Weights of a small GPT-style language model, trained from scratch on English Wikipedia.
Size: 26 layers, width 160, vocabulary 1024.
Architecture: RMSNorm before each block, no biases in attention or MLP.
MLP neurons of a small language model. Each row is named by its layer, matrix (gate and up: input weights; down: output weights) and neuron, and shows model dimensions 0-159. Each number is 128 + 24 x the weight over its row's rms, rounded and kept within 0 to 255. Numbers have three digits each. A neuron's up and down rows have the sign that makes its largest values positive.
Before each neuron's rows, "fires before" lists the tokens most often just after its 100 highest values on Wikipedia text that the model never trained on.

fires before: "art", "end", "ublic", "h", "ubl"
L5.gate102:141133111120130135131119078167087110145090083161168112132159173135100179132162146087131128119148124127133095135131110111132137159155156106183146131130110093128093153114087153114116107105103149125133120152098167137080124146110149088092115117098159120095089114116132082127075136119186139127136159134151124132145139147169125162123131140144157141111099116161129103147159114095148143139084131135112125125099164143081169132109159110137127129115147131129130127164137116115106129180123140
L5.up102:123132128139158131107147100131112103145109121140164084144154152132114168103145100079158144119117169179164088135119084094151143135152126110176136144086137132133101158109071135119119149127132116102121113123110169156059123138126154119084110119121179122089077125151127092099112114107126138122150124151110150151112133114170145153088121138141116154104140122137134150118118089106139146131061152134079130100137166157118152148138184136126121136128125161117113125132137116110117160144132134
L5.down102:105123092149133079180124108169143107100106096108186101166127127139141153140160115093169131113115120147142144107147112109141155099141112128165099209159099098144109138140129109144149138134103122096165144125099147098105108137141159095121141103143145123141135126145131127102108095120106107134138155155110139116095102084132125165101106134118185088129168150152110120093140074092130110128140129107108140113175151126128137138102128142132128116139128114131132137182123111100091150135118177

fires before: "-", "th", "t", "es", "ey"
L8.gate306:143091160094130107160063116126077116184122113110119131124111154122128107152120093125194113090106184092130138139108154135120141143170121128128125125136157136125131101113139166107146121130119128110106115124100127160115121115103149114124150122094126133126140062116176171128100086130110143127128154168116109126032116102131128112108111117169141139092082133141097170101149152138121145145106137130100155144140120141151126115100135133088119106092125107159135117131124120124124126118108100
L8.up306:116127158067133103136155156163116120159111090127111085148128178135082109159118123111142104077138151113137159120160118114147165142161111156105150127183140130133141103159097119155070142138131126140100163145132126139153138114132165106129121142114111190107145103172116104135081123107092164120109144138134072116098151116138179149148134118101117143118111142122149119120132165119136161105111143140147148144130105156141145149101119143091152096134147128170164121100165127148112132109107094
L8.down306:135122115108170134137136131125104136136072125085165112106118109117121126098096113094146101123116184157159148147152157145153150162129139137114084117174159118127124093130126120148124114131164127160120142122111143190136090125157148122140153153174117139121154109162107122169152149167121098121147091171151139152130137144124128193163112106119147119085108119125089106093125141147137159148110133117077167165143128118125102122130146163077107101116128103158114098126159093138118118120157126

fires before: "op", "resent", "ubl", " L", "ound", "oin"
L19.gate212:115167159120120143128141133173122099141128116128172128149128124144164140119152123127145116117101128131153128118135137152108133158101149111140121130103120137161153154146114127150081164113142149105128156132162117089171085153086147125119132129141077120164142150079138142133135104122135147087094090092111134094132102100147117130102146118101124105166121100115145099168085134134129070129138191131187114112135117134141161145145094121137152142078129109104143143149116154111179090115083166
L19.up212:135097108157139106111112137127125126112094146119138098147123103085130146187090146104102122111086117109174168150116120109146127131119147139082120150157155108175101129140122108142149126098125137136132201084122130136147141132142092124136133148070117108165141119097154113139108095126153121176109136086133194097126126104138174133123070158194149127132154133118154137147102120131134103141123105188117087128160138115145127141106125148124122117099132128138130117107093133115137164141136137
L19.down212:111134163084124119142130135108123110077097145102101179048175141144120087100111133133116117125157084116126113124119126095144156110166099090128112136124112185136126118138120125140115105182122113143135094138133103131153153121099129139098151136130130122132151144104132134147136148143108155120183133087100117127147149104107130113099103171116134130120160147140105144148156109136089133111157178118139192112139120079136127175090150108096131138110144093105127152145098135101117167130139141

fires before: "es", "il", "al", "ation", "ed", "ations"
L21.gate300:144115137133140117142150170126104128126134118104149120115101143122149125141146178117126099133108080105096075129128133124109150139084129120163108107154171142147148121111122129181134144146144117098111095096130092102125145142154135168157104058178110125152133157086160179133110111094125120085123119132116143092111099115128078123122137096117151060144128106148139133136116075171146160110100138134152122137131151135139139109156089115143162171118108126153126128111105121080149124132138107
L21.up300:161088151093137145154127127065109102120090133113119123107076118108129107109106120095151153156152106162140121123101105149141120106139112121158153109135154137140156114119104159111132139126154133122184153087136131090120151153156120116140103098175072157127148122078142132128111116106132123094134136081154118126151079119132130138169112120122107076168113134134153137162098116140135173132127139154173127118126092144120104156133114165157145164143173105104122132136107086136110110102131081
L21.down300:136134102189098115096135114147149119132142101115127109120120125065152124106104142147129129157122100127111138128123195138114104160143120115122130111128122161116103127106125142113147105115101121153154097138104137144133155078128181151165125109096155151128132121123120133185098125114132118129097118148114203135121096147107113178114177103135169153148101188134183111114170127123156151139117130126085139120133150108139141126129112111141130134137095153150134092080147091127105095140104160

fires before: "ou", "ear", "ork", "es", "outh", "ell"
L7.gate152:161084124114145139099112125107117129121162124152167149113131137135106144139123145117126161093119127121139094148110115143127141124070146137132090125109115139132157081115110109120103158131149117126121102122204087140157146088159157161141141122096134113112102107144147132117139121099160142125099094143105114173159126148155128155187148197121140143144133064111123149154153118126139132140129158171152121125092115176145125116129173117118166134130166157095090166107096139105135140117153114
L7.up152:130093134110152142119117119122098117123115121128173136093133138125109158126108148143122178091120101097131126168104104175134145124083133149112103120097102152139141091120112126106092130086150141124139112096196099121107148111174138167137119124123112128104116098138134157115148145125170132106123130137110139163163129146126117149169146168116153152110127059127137174157146137113162120166112153169154140133079110159140124115130131117154181127115153164092092166123116149088137149110149097
L7.down152:149111106145155106129131123133088133113156101127086092117139114108106114117120133146141132121144130138125151153129100168143144180076134112129136116154137100134192103096141096132137164124129158116185122139135121100170170079146131175109102114098129127104135118182135159145171158094118097149122133118085144148153105134169162164114150172136145162101126099103105147158129138177137137162145131119106159150097110146144123145129110128097157138135091090094124129142144163108141141099127113

fires before: "ou", "ear", "outh", "ork", "et", "es"
L8.gate248:182092083093147166123125136130121154124120136164144110111138119149117130129116153111148179109100093100151103119118063151084092153104104115142114150105142143140153099100130070114109128144138136148127146107181119170122179104174135143160113125099150121131081117125152148156128120108145118109092101165114114149118141115127136151181157188135132139122108094127115156122159127148186150143148119155133129122087109148145132142143138111124151136128143153092115132124088141101135124113164109
L8.up248:161085114112160135106110104137131169139110154128134120122134139165109137118122128130153184083112106094176124137117091143108117145090120093115112167113109141167147133115141084130100124126118158150147126097163146151090136096143123119128123128110136109122081105141155119139139137122159115120100115171114145175136129096126101117177146174124143122101110055117112159141159143152188135139139108143159140083089092146112117148142156100133170138105138169091114139117100136131137124120151093
L8.down248:142106110123127104119121126181102139121128116129080113129132116101110123144116150172146131112154142137157145137148096139143128164075111131139128119164142117139166110067155064152116180155132149119172130141140135100143171102128114191123081126103135129138098131172103166129158163117120134137128114099095137161130126153137132168146112156132121151093085099145109164115128167185122137137143108129138155145075126146135128159151127141113156130118087082116147121127142154144121133091150115

fires before: "ass", "a", "ub", "os", "if", "ark"
L5.gate42:119169135119096118102115133139097130140157146125117060098135105134126186145127075122128121142113186140167132152163135121106103099113121107120129130150106088164119102102130176170115107116106124145100130126145124132122091123154119132158077157089087110119142116148146119128159155123096156112121118157115155115159128125127091090101095112148115132069149098129145122115131157096145107115105070093154137162155130133168101167114148141166109126143123140151097128169137114109117118148119110
L5.up42:094181165124094115110093157143107099156148137112110064107128106135122155156106125148150143138118147152148138162147143148100139116149118082111117155182106115172126112106121152159098087103113142174137094137129124129113098112150126131154092126120103125125144120121129127103175161119109130109110131151132129117147139100104116098122108104118111120078138097116172124124157137087149073102119094091183144165131128124187108158115145136170155133128131132131127163165102092138133109143117108
L5.down42:113152128116122121141109142182116096156174121107113109130112137151153171147130154147172160160105164145179140136129143083127120093124108099144112129113138118118121096136149138158090138114095157129110118165131132101160086088127120129114094164120119072135188142157131115096125143107121144144167099143106100139175158144135148082153084123152126151128143096136117164118138144131138084101127118096133177093146098128128115170088125138113096118118157144109128115154127107093143102138097127

fires before: "ace", "ay", "ann", "at", "an", "ant"
L5.gate184:142133145088128144127084193111121120098125137124120130108133135133138122122166129165127125145134099145121120123116132091129155133176075104123130178107155107120116150123124077082129108113158114161156105142121147153090102134136082118143144108152114131121118107113104172137095152138170114095115100125131137134148139104170140134100146119115130131151141103096173122161158114110125113118151095083094155164133135150140073133083167091144096169170151134125163170139111105143126108156141098
L5.up184:120150160082131160130114155143118118136112121119149123093109132127103106123149116141143084159110119115123128153128126101137128145156088104127152161136137117117135162171124098078093130133178117176180111170103114147109104128119097144128182151141143122131140097112112137132104129178124136107075155151145127085138134110139118153099136089121135151144107129121168147107119139152142129110115075081125152160133155192119087133097142120136111163165175152133163116129092129136116092163105120
L5.down184:139128147132124131131146133138133108123124148107115107099153121074088061157149163141142106167103149141122141165102122108165103117152108124117150130139142108142142132153130092085128109135157108174131139135116112150151101130157113161144134150147093103108129129089092139136150151168138121144108156099127107113168122109164141126122103130120141135153116153135149165110126164143086105127185094080142143146147173132096094126110192148156143149163143135121154070091107164140124164151143127

fires before: "al", "ed", "e", "il", "ing", " "
L19.gate277:122124134155153135119113121110125160117081125135144148123186168119118109100133137125163128131133144132127130145086144149112142138168182120147160104128141106137125106112114121087129156149157107090177133097145107151124119159159149137115156120109127113153147179114151154133167145126133141108133113106108176137108107146128130135112107104124116071164127161099175094162103110149119142094099137154081129158140121171158160124160066143148197124086134115097130125125143090139119125160120126
L19.up277:138150118163104125185113149137164152166112086128125128132138182136125118149126133144127128101120139153140124118141085143075165115148151131146165065107148102144117147172123113114137167156147131103189127136146112155109148156127186132090110109163136147144177166112109125148130128095168146130145110117124141159110135125120068138136151138090099086172116132140138111144163157130124154102119140134111154112122147140156120137142077118122158127093098132107139130093127119132121127126103073
L19.down277:126122156183162113095090108120120158152108184100135128170110170082111093171134110089144183126089122115120118103104134139092140148144126116108142117092140164163137145125141146154157115107150137108117168124135108141136120116118125154119126104149128132130174066139132140138155105132141127114131088108146129120149131111084168139134144144100133153120083146114125134143111148141132146106123128172198091157161118150110131164096096118147155121150142077129156131114131110129130141077138147

fires before: "d", "er", "on", "and", "ur", "ey"
L15.gate229:085108106094163120136116134116156140177104120128105147110120121090109122110121133122142168183174153106149133141124133115131168118079125143118095135114136127128091138138110114092132131138106175125122121058133114144123120118126126131159122100119135144099154120148145129114123144121109126114096101140129144163144141101114155078172120110098116155172121135130116133185086105128124123169189139166088114094158123102138138129108159133126085119128116196107106116109143108173085123103125150
L15.up229:110104105133156131062140128117131117127116133107090125121162121122129107086133141122056122155131155125155166128108129128165116155113091158126120115141134145135134165122102149108117101149133140113135110115143112132075133111123142117176120104120169185139099138116153116094168116138155140122090176117144167180109145089096118112110124146136134123154138109128133170155099105097098130126109155133103118108140097108114148188090175177115138143134102117139146116084077139102146124117121125
L15.down229:093090158133109126123158127173156066127130090130112134156106175103122130107095148121098153156132163151113093098101123159142100147143117172129107142115094112144105115145119170135099114147181111114172125126086154101114101127128129121148109134180146175103134127150162102141099156170163121121175116110080124125122113101122177113145144144124132115152107113124158095121161156129105109091137099113160137116125125084151135124116137101092152118146168113100108157136163119132125117140145130

fires before: "d", "v", "m", "am", "j"
L23.gate10:145108124110111174177108149123137088135124130152149114166149100120095138121123140135136084091137127088137132101152094098118131115112114155115084130117151089127161075153165153140147122155133092099137128138139135137106086161150145124159156134118147089162155179106144100146161110098095131114118148129094097212141087101098141160123168099116113116153140111114121127140120145115106089119117129122147114114108137095149132142112135107113171100143115116134113179123113154098111114154097114
L23.up10:142132122100154126122090157145165144088126130148093106133130132105074136136193136123164142115083108081095130112130122098152140138173159152097122159106084149131137120127137140158104120105160089124122109118123095176126130144122126143135133139104139076149125182130158109135122137102118116111114148147066159188143124113128154132124168104114146131164167094106122123128130120117071094130131100107118111126090146078158131166106134130107117111118145104151119107097091151140117138124136105
L23.down10:123144108154091131116170111127155136148150125109091178128096163150158105119056113130107143085201091124142137143117121128141136153142147073158085134109146156148159122094174184161115140132140142147131144157137114119094126104111138105102133160147143134093077121120144133119096103157115146154150143110121107127156161107102162120144075160139086120150113116110145144131136140144155146113148103122161129153087149125134180155111126121109127151107107148126106139144128106150148119119121140

fires before: " |", "00", ".", "st", ","
L23.gate108:104134127066125140141099117121131110127181115144109151156119139164108176109112114124117138179157156166134103136111126153112129080079093119134124102118135162129133137104139143124105115131139128113154129176127121130174169165163128160150084070107103126121142110106114141142126133130114131132149111119174202078099153149108124142138126123137087133116129133103145124111150116168153155151101093093097120166116104141137129151149115095102125148134134126160109135111175117115107134097139175
L23.up108:138146124107172117139133126176126124103104163093147174107136104173110162130106112128146156116152113136133092134167117139141096106096144121151120112157104112164100137177129132142096148128096168118116124186118085138134124122129139173145133124126117122143143131130134103132096122124099171160133140145163124127143123096111114120101114110103143097143077157128136138081137129142136146181143155090107109154115123160098125171145119105148179084159130137068110124110150114153086108079121111
L23.down108:125149126136170159094125121113087150105131107121108140158122134134131129120086105152117125162116147155146103128110145139144144116123115151145127078137129136146123144160104110165110122149111148161117147145122165146157123149144142191109139071156107081134120174133133164144116162122085148126183147149131137133110123143112122097111102145176156124187094141107107101147108163129161137190129097141128167132113135113120147136172130117087122174122130113158133165108124175115091101148147155

fires before: "-", "ist", "oc", "es", "om", "ign"
L7.gate188:166125107100174136123126128118087142142132120129084159134136134142120109149148073128127104112120147124143136146130151145135071143110137119118100143115117123124125091126117134126116142089095091145126158130076115139133089115122151131122136175131103107136151133107154157137133116138160154119122101105176113155056150113132137160164138099145144123100161123110137121141125184077094079126105134158076161148098103122184083100132112126096098141136101083097117147109117144145142108132148099
L7.up188:138129124107163144146119139133110124082121128135133141144125190136119125139093094111148134102103129116099160099117160151129099154135128142139131103152139117128120084144102116137119131152076090134157157079116105098141115119121184113140120135127072148113157155158133168113149149101126173178150097108120090117095148097138141152111110097101124126099145136156081067187150142143118096156106132159121179129118113169168118126114115118141161120123108111147143130149144100151127117090122123
L7.down188:129134158092158151144102090167114126142151113070112146079136126106139115131074089141163110118080138138157102137166174117152122163160154133127121154177138119124167107143158092158122105137137115140135147129098116150165057139128148147094109118130099101099161140140129135126152146152110136134104084146124144130107158139093153166102088110145113149105127146122112121150099107135139089142144139145084136170158133096116112100134112101075138157139123115129134111110126089158129138111132141

fires before: "==", "In", "A", "The", "==="
L8.gate237:086113163077149087152105134181166126145094147136116097163187138128079114125132137132140159147132142080093110127146145099113140119119122114163109152138120129143122154108117104105117121170145104134136125144111152155073167135145135168141128116129141118164128083161096099103137125134090133138139137143168090077093115086115089117119127132154098146139161092143121153150142114094143124107106126134157136131112119160140086144125106124133144167116103112173116143116106140139084141100089107
L8.up237:126130187086127053121102128196150111121117178135124102148108135119149124155149155130128134165181130110115124161141123089147159129142132140117100139130082120118120118119115112127101089131130105145157128139117149196112142138121125164138121124131155140140138111133123113118145136154121132145112125165153125095127154090114103109143132130147087123124165060143148162141114117136180159130117120127153130152117106108124105140134120104113154157111138079175168103156106131149063126111096124
L8.down237:099163128122129119125121098171126125152110144158119093146121134107101132099114113140155118156118112134141124128102140098107137138090162142121095134139126097091125137138156157116112157160123142131137161165119142140144152188078134150115132116174141151119123177119145136099111204100106140128118136141145139108086142120129152131099135152197091158112166088087154153134149127142142119121098167142138144125138140126102112150105161089182129152133164093152148133153120126169135171147111091

fires before: "ear", "ou", "es", "outh", "ell", "ork"
L17.gate291:129129125144149111113112130137121116116131107149131137153145105126136172094178115116080136091109154109139106124111112149105144117096155129135125162169090133143188150116133098138094124123119100151113087141133095120122122118172109128104124206109099123139102172112115141146189142102145120131162134148129123144113115195147071159142105144136122116123112082140098140161117141116134112127144147147138135147100101124138128150188126094090160135166120088136139151172105138114137138161109098
L17.up291:144152123155120148093146099135109121078140117141150137153121136127102155144139126115089116105150103106119136135143089136099152143125144115114142106114116137114146149115151105087128137167130117118106112164167117102147134145173158146093132120094126111137096142146128125137145124159121170167130123142122162147164155094115145094129171177106111110102153081115148134208164137120144099098134111175114114155092111137134122196140152101164133163117118112088099120150071139135149165122140141
L17.down291:172106156128087140176129148141080153139085096155160131110106150126127131130110126188123148119118118113151134110126148145145151141077185161128118153155157118147138076098118109123105129090120123125147143141127128099108174088122139120110109154129130170158150158128118124137157100119109119136109099111103137129116166154155120106125125116152154097098118094124106174124120175120126148104138083150102139145126101135146129144178145116098141113129101153120140145154161129132063117110192117

fires before: "d", "v", "m", "ord", "j", "ap"
L3.gate189:158134084138092117133170123127098118124143128129129131097148141129090162162149106166147144133117114138094114176163129086122087171139178119120131141114096123106126089121158132099083103169121079152114133133149139158103103151096116117162133145102124074111117119123097135130142099166109112079154115128120128148122095147136140098119116128085116123177137151148136167137130137163143091145124134130166125084107147075125151135150132096128138166113151136117118170106137123073125108111115160
L3.up189:094158115153160133149148155123142129152121092161092142112142125133111146134116140174135146093135110120117134132125117115107134174141141075123102107135075101128151111119126159138106119118163093141155143152141151109078100132124098143112166135113110122121161172144135138147141123152118134130136107186096114095148136076093121129070162134108124148131109105154115117112129130120087123109121123127185102140167122127090158132135093090127160138093175097101158126082110124156070117133106152
L3.down189:144157092137115106152169158130118100145143118171113153118127141163125152154145146171132126088146154117114132192118102133116113163132143110107145169136116099105142135114152153142112100127134066157109134164121134088096109176123109143085166183106143063112162120109142119127143077142080153096156152099113123084141148099145150132096128131101113131113135126117114122121124149100106124160109114132163111120109166107115167131122118121133155122129176108109164141129117139132112121109083150

fires before: "==", "In", "A", "===", "The", "S"
L8.gate126:147123169127145122142126123129138082133142124160144077105084150146127147166144126151090183131151114097099142134112130137115071146143157129143107157115087131100136097131118131103118120098109108150124142136118126180115106118146110163157105127146148132122088124116146124142129127117107089124118140181176175126122161077130172120127116136147100167157176136131130165114115164138111119092134157144127144144135129126129079129075091079155143133140118068161151142112119108149105134103110134
L8.up126:132096152136110117144087119150110073163115180116172093115087165125143152125142106142111123167154126132131143155119148133137103121131162140178084154123093127131120104137139150115121114109109125141117143135135104173102111134124117160113124127155182142126103125137113152102127148122087111124128127167121165123097137091110152130133125157143092148146168125095133155134126146128113112135110159149104115144142080140154115161076122078167139170151079053151153136128129107137085138099118120
L8.down126:125117149149145105149104142158122133132115119122145094101100149105119156134143121138152142182122134143135130150108126107102124100104179126089105139142131115147152084164177162150158099126122129154168129103118126135124102140098157137104084113143163098127131136101144153109138169122129098114116151157113133091062136111139162128130118158162139127139203127074097139137087146122133143131092121116121089138139119151138153139109154057154105171123116088161111137144130130165105123123092105

fires before: " |", ".", "00", ",", "–", "st"
L18.gate67:123104116103139132133108119138119142115128135129169180098104096128140127108112086088152145161107142141136115147101107144092156079109146097115114063154128137124126132156110122129107141110102176095104141121157169129149143128144146139117152125111126129136142087139164139119108150155140144142124104122127148087117138083123173111123119131058089104152111183099144140135104131125150165197127143096140142152135090184093125161133116091140115144177154116127141138113091102140131142114136115
L18.up67:153123102066155146123116107137109134113148136118161190113097135157118155117107075096152117176095114127132117156112109154078166105097150107108096074162147159128112128119103137134117169112100151123115164155168150125152135135146150150128132138143113131139141092120168138119120167145138127145081133125133162092114136096147180116135148144066122101115102149086141145110131147149136147194103139115091134164144106149114125156130125127149119153168118111138128134115111125128147127107129153
L18.down67:139143091110121134159124109097129170148122157111116159114104118163113153127117103150156139155152123168120116093153126120131137131121109111156140079136118144157145174171119125136107115141129129123132134152122073098138071179160121185137126147126113091142137136138123168155120124096121144081138167121114147109089138143156118133126111160135148097113095152130131138129126170158158152167100127113046142117105142174101107151147131124089129134112121125170108124138176155139128127089146165

fires before: "ass", "a", "ub", "os", "if"
L2.gate207:131155146132104070098120121123118109134176143140127108127121088138100136108157079129149144105134133152113130137129120139109152141119099114119135133122153162154126110129097184159104094145145135166098088153116176125138115115104139108126108144091113101122100136089134111132171160115153153124159141125093145149145141113180132108160103112115124134060113152139159126109159112092144113133137114128157134170126049114152114169127115122136127137095130129086101119124123075123153100157078116
L2.up207:128175147123107089108109142134076080139159155123115127154092124115112138141135093139149149131111117175144121145154139144134137112123136154125157146120148149143114093126128148125072090102093137145143130135099103111121143078113165107128105117099127163170103145136124129120163171141128155094136113136097112133178135135178095142117098111109134157072124116119143125113172113150134079112116112088165104117132085122182093150118127132153130104122160163112090122123114071102137127136117101
L2.down207:098128102144111096106104141143061114156182139098088065127104122133131130150142152138171191160112161130138148122165131137157110087142104121123101116115130133144121085142162151137098117112118143125098115148127096080116116118174106159105115126102126136143164137130136102111169148139123150146147107151084101133192175131166152095147118125126096146090141113104099134117144120106118088083114097136128115102114089118154136144111099123118116115105123132133116154113135121101156103137121144

fires before: "ed", "ut", "ation", "mer", "b", "ing"
L5.gate180:157139118134134151147145099089125097144106109098134108107124151123145111106151092164140127140153120124111153127182154153115158116145147145158130157122130166166095096107109123134163142114113174141139082092113116149106143156078159136112120126115103155140159162109136130111182141145091146103107130105138133165127158107149153142144098135109167128167125176164153148156123171114136153138151139139198180138143116144144148185145088124153140125138118143099129143120152112117123123135089163
L5.up180:196142127127149166144131125126101106096125123118121131098138128112119095132091095126179114126158148150115121119170166147122145139134134156152116105112124166188128136156119116109135110126105148113138083075089124151109177163115147126137096126102107153177129159095141112112152139136134142107088148085141129180147164110146158143134140136116169121171104134138145150118146164097136135137144140130169159138144102139146142170105125131180105094082097149136102140117134081107127128122107133
L5.down180:119142105135133136129139079096117113107130125097125133126110141118095083113146133139160120108120102147131185125117130157083192126136115147139147147131141136087154141144120089131148152133114164083151105128105092126092149173104140184133102122121122136179123129116114150142135106141127134117115123067147133134159179120107110142099114158106192116140087127107157144149117128115121142117144165145122124097163165132132180182140182159149145132145134162117154103105143134096140141155110135

fires before: " |", " |\n", ".", ":", "–", "00"
L2.gate221:146157103096168160120150131142075135098112127166100180119128089112110122139101125121142151154168131122155103133135138150119127155078117111128133135115095125149062142153134122151073074113096124108108095119111143132138120123096115137145092104154122111139184129115130112125119154114132130155130156156142167093116124132130124115119113120111138115110107130135198127147115141083186121151085132165079098100121120148069119146128123103140128163126111113131104148108128136129177143151157121
L2.up221:141156100145115100140137172089110159103092125105125117117133158139124135156083136139135113130122131152125144143145155123128119130120142141166172074123146190094111110135146122148104133122098137104136075124135115131145141169165100151143104121133129098117136139117158121131069150105108119134188116139142161135078154154153110110091101162130088136142046156134147153116136141089153100135114138099102145141119116134120094095128128085118112135132108115129122169178158098117101147115138103
L2.down221:129150075151150093123095159099099141127085116156183160114128108156119129134168110109196112153142125126158115138125120112137163109104108147135116090154137140123146143143111099161090118120135083141145122125156147129159128147168130147162085128128108124145136126111158139138089148121098182065153134160114143142137139160165161121108137127120119115141130165157117150143122157124160147198105097095129116147118134137145121119097107141100131136134082147152149145155141157148096153094153119

fires before: "ord", "art", "ublic", "ubl", "end"
L5.gate86:116091146115101134134138078141097124131110130129111147135122150116108201111163115118108139142143144128133118116133113099128143119142126128177111123075121159160104152104111123136117082132101143140125094136086126129102141129084132150082139100110097110128092145114141124140095106105204083131102106143181107159141086174147124094123147122149089129087151114099127134175106123112081121125131145114126112154118129113137172160135167129133089180119118106129120137162136138118138081117129111
L5.up86:135110120115139144171175115116097139121087114148149103144172122124111163106132132084129130101077144139130106095139110133150119135134152155161140162093137148151102119131140132136108165164113145142121099120112109176069108147105132165091128107143151103097127122147129127091112112096180112105130136179108166129109130142152086147105127154104098141117113163149106086103135109126163144123129152063080147113120144089103138147141173136108149137118137116132138147141146125108076152110111160
L5.down86:154142106130144133121135122116070114096097134149127148129086139101076120160134134127125136126123126110155095141144165124148121112174109114103128139125151150120138128145153138135074149137116085152152119141147131125160137130115147060092113153136116138147116130131136148136146134131162091118096137175114104130080098114132125152141114136175158058084168186100115107106162169141081142139137121098135127131144140092120110138129151121120128167096119138111186148161106126134133140147106179

fires before: "or", "t", "ed", "e", "ly", "ter"
L6.gate138:160150089130122110147175152102150139121133098123148091103115128128090115114137107134156074153150091110103111131120137119095160098147177107088090128124086115155081152130144084113145130148104098116123126131109100144143116122096118106121102174097134120177122146126110127132097144071085134098098091131144144158128132126132159058134127104149118147151111105137133135119140157129138149096142115138099143142125160174121130150134130085185161123114116122105112137121130096134119138067124119
L6.up138:114169130153121175163161110067134134116158098139114092123136115158133134132115130144126084120153127130121105139097116180123177100148127116140143127134085136153120141121142105128164142155134102124160127153052141105127164124088079161106109157127125164170146173116106103131120126099108083112126109128134124137126132062110117094096109123124112151138073152138121116093149142128126137122121139130083124140133159146123155163152116098147169099096114130118068124120141124148137131108113106
L6.down138:111172132159093134123131129137137101109117091112088147115135072134121097121097111112158127149161100162158089140077101120125129151116087142086123148105095154133147126154130156169158089144154140142177118171115148115093129138133079165160112147121124118146121154159071131168111142152116124110141121098147127127135114084120154135104097147125148106121143131134147135095099122090123130147122119148125163136116152133123086178113134130104163114144171145139114141140146150115123108059159153

fires before: "ace", "ay", "ann", "at", "ant", "an"
L5.gate34:142128119098129161134119168100095152113148125156142161107136115126130131147180118137117134132099127136121157103133128120112157160141086137113134121120136095116130167152162106102117116121166138169161129120097091135084076120112110120139140131112082085123141119107133161127132127121119138064122141188161163114139134118121121099091145120114094190087134107137157115136111116109140116122139081085115127136133093159160101113118126106191143148159175154136179104144122134131112086116108108
L5.up34:143103116132130141138130163104109113120124123162134142104124135110144114142140124130146093160097124155146164123157136106142148131166052116132120166174139092143151162171172116098167104113149148143123135139121147145115112090086117115160121143113049123116113084125133135112115148140144127116097133137171108094121152107159156154097123089132089142108107140168158109123131108142124133127155084085119116161118112111151090099141152135123141173174166153115157149147113140101104097146142140
L5.down34:142098102153121108138134140160150108107137119129129085107135126101077100133148152157089108160115135126130161145131108117163125096154102122135150099170129103151158127187193118119140092137158143152130137124119122155152099121135095128162127149128091134092118092109120125133136142148109118155108145101160130091181146094173136116093111138121106137140114152133158172139119154122155091136181096086125139120157157121138124098117149166173109133178157147137148093151134161103131154151129147

fires before: "ace", "ann", "at", "ant", "ay"
L7.gate74:099070137092135143128081129100076099134120132150075125058100120116114105139180122170128158160107154110139146119140128155126108154146103121147151136154194135089106131140191138118127115133136074165119138158111121180102098129102142133151095124139111098135131057148119154123147118135125139099160117114144144136124130128107155123124113096131140147094119152098113104131133112145124120146132103085125133171085120150104089126136155159157116122132126093142130132132117120137123107112103123
L7.up74:157115138141157127129121137162136162135127124115119119121158113119183127174158131136107135136117139168130127126149102101163180139114099148124105168160100147129124181108131125128140109106099126155145137058123142119070134160108070099116152133157149166137148129110154143120120158161134137077113160131115147109147134113140127103106105110157107141147126123128156146100133184126148111142111100126093105165157152133105103166139161092136096166144129099159135151132145144145090100187134136
L7.down74:144119133140164118117111136137104110115125142112158069105138099120103110102123143169141113181119142157153155168090117120114113123144073134123161161150098113151173107128150123089142088115144105160151119103129082126126099138137080102105132133112102135150135097105092144095128155174106122161128138120121111106156127117170141112073111133106106158173149139136152147154124153084133121106149108095145112156096136120146133093111166137144128170127125127119134108144147167130120144205131131

fires before: "d", "ond", "D", "and"
L23.gate22:131123131116174078110081126109122120124096142146182159161115147142102082160167100132163097156146169096150126137099095155130111111138182129158129145105109123129104104123098142194128173133140140119159136144129125160125104132156148146151137093121139111129131111106131117154095108109108136098140157118140123116165147139129130147113114084119083089134165117117126126104054099107120074126112139161073107149161112143137136139120142129114136131105132130132118149134147091105122150112087141
L23.up22:122109142146146118129086120118090119118138110143130160150088107104085085091161100094126103147170126095161121085063115153122142125164157126143148152123160129166133130126143182173134168121164092144155159147108139145130105099149140145133141125105133117129132151122123124111157093111132101086148141128133123152150135118135125139140128145069146165155148097113080139094119138130114098108128140147104137087124106102124187121098124093140150109065140124142134152134124090105137103130087120
L23.down22:206097116128144117103154117147174104135123114116098135178144125147142126143124146142092121123093123159130170150107118117122108106111166129119158144104128150121150168119133130157068150134130112137144134106125179132142122114124120139123177160104108164140133126100131143117120171106148150100116115112110098127140133117079122132112151132159126124178116129118103077097146102139148079123086086118082138115129077129140161134078118137081145161088118139105154130093108098112105120109133142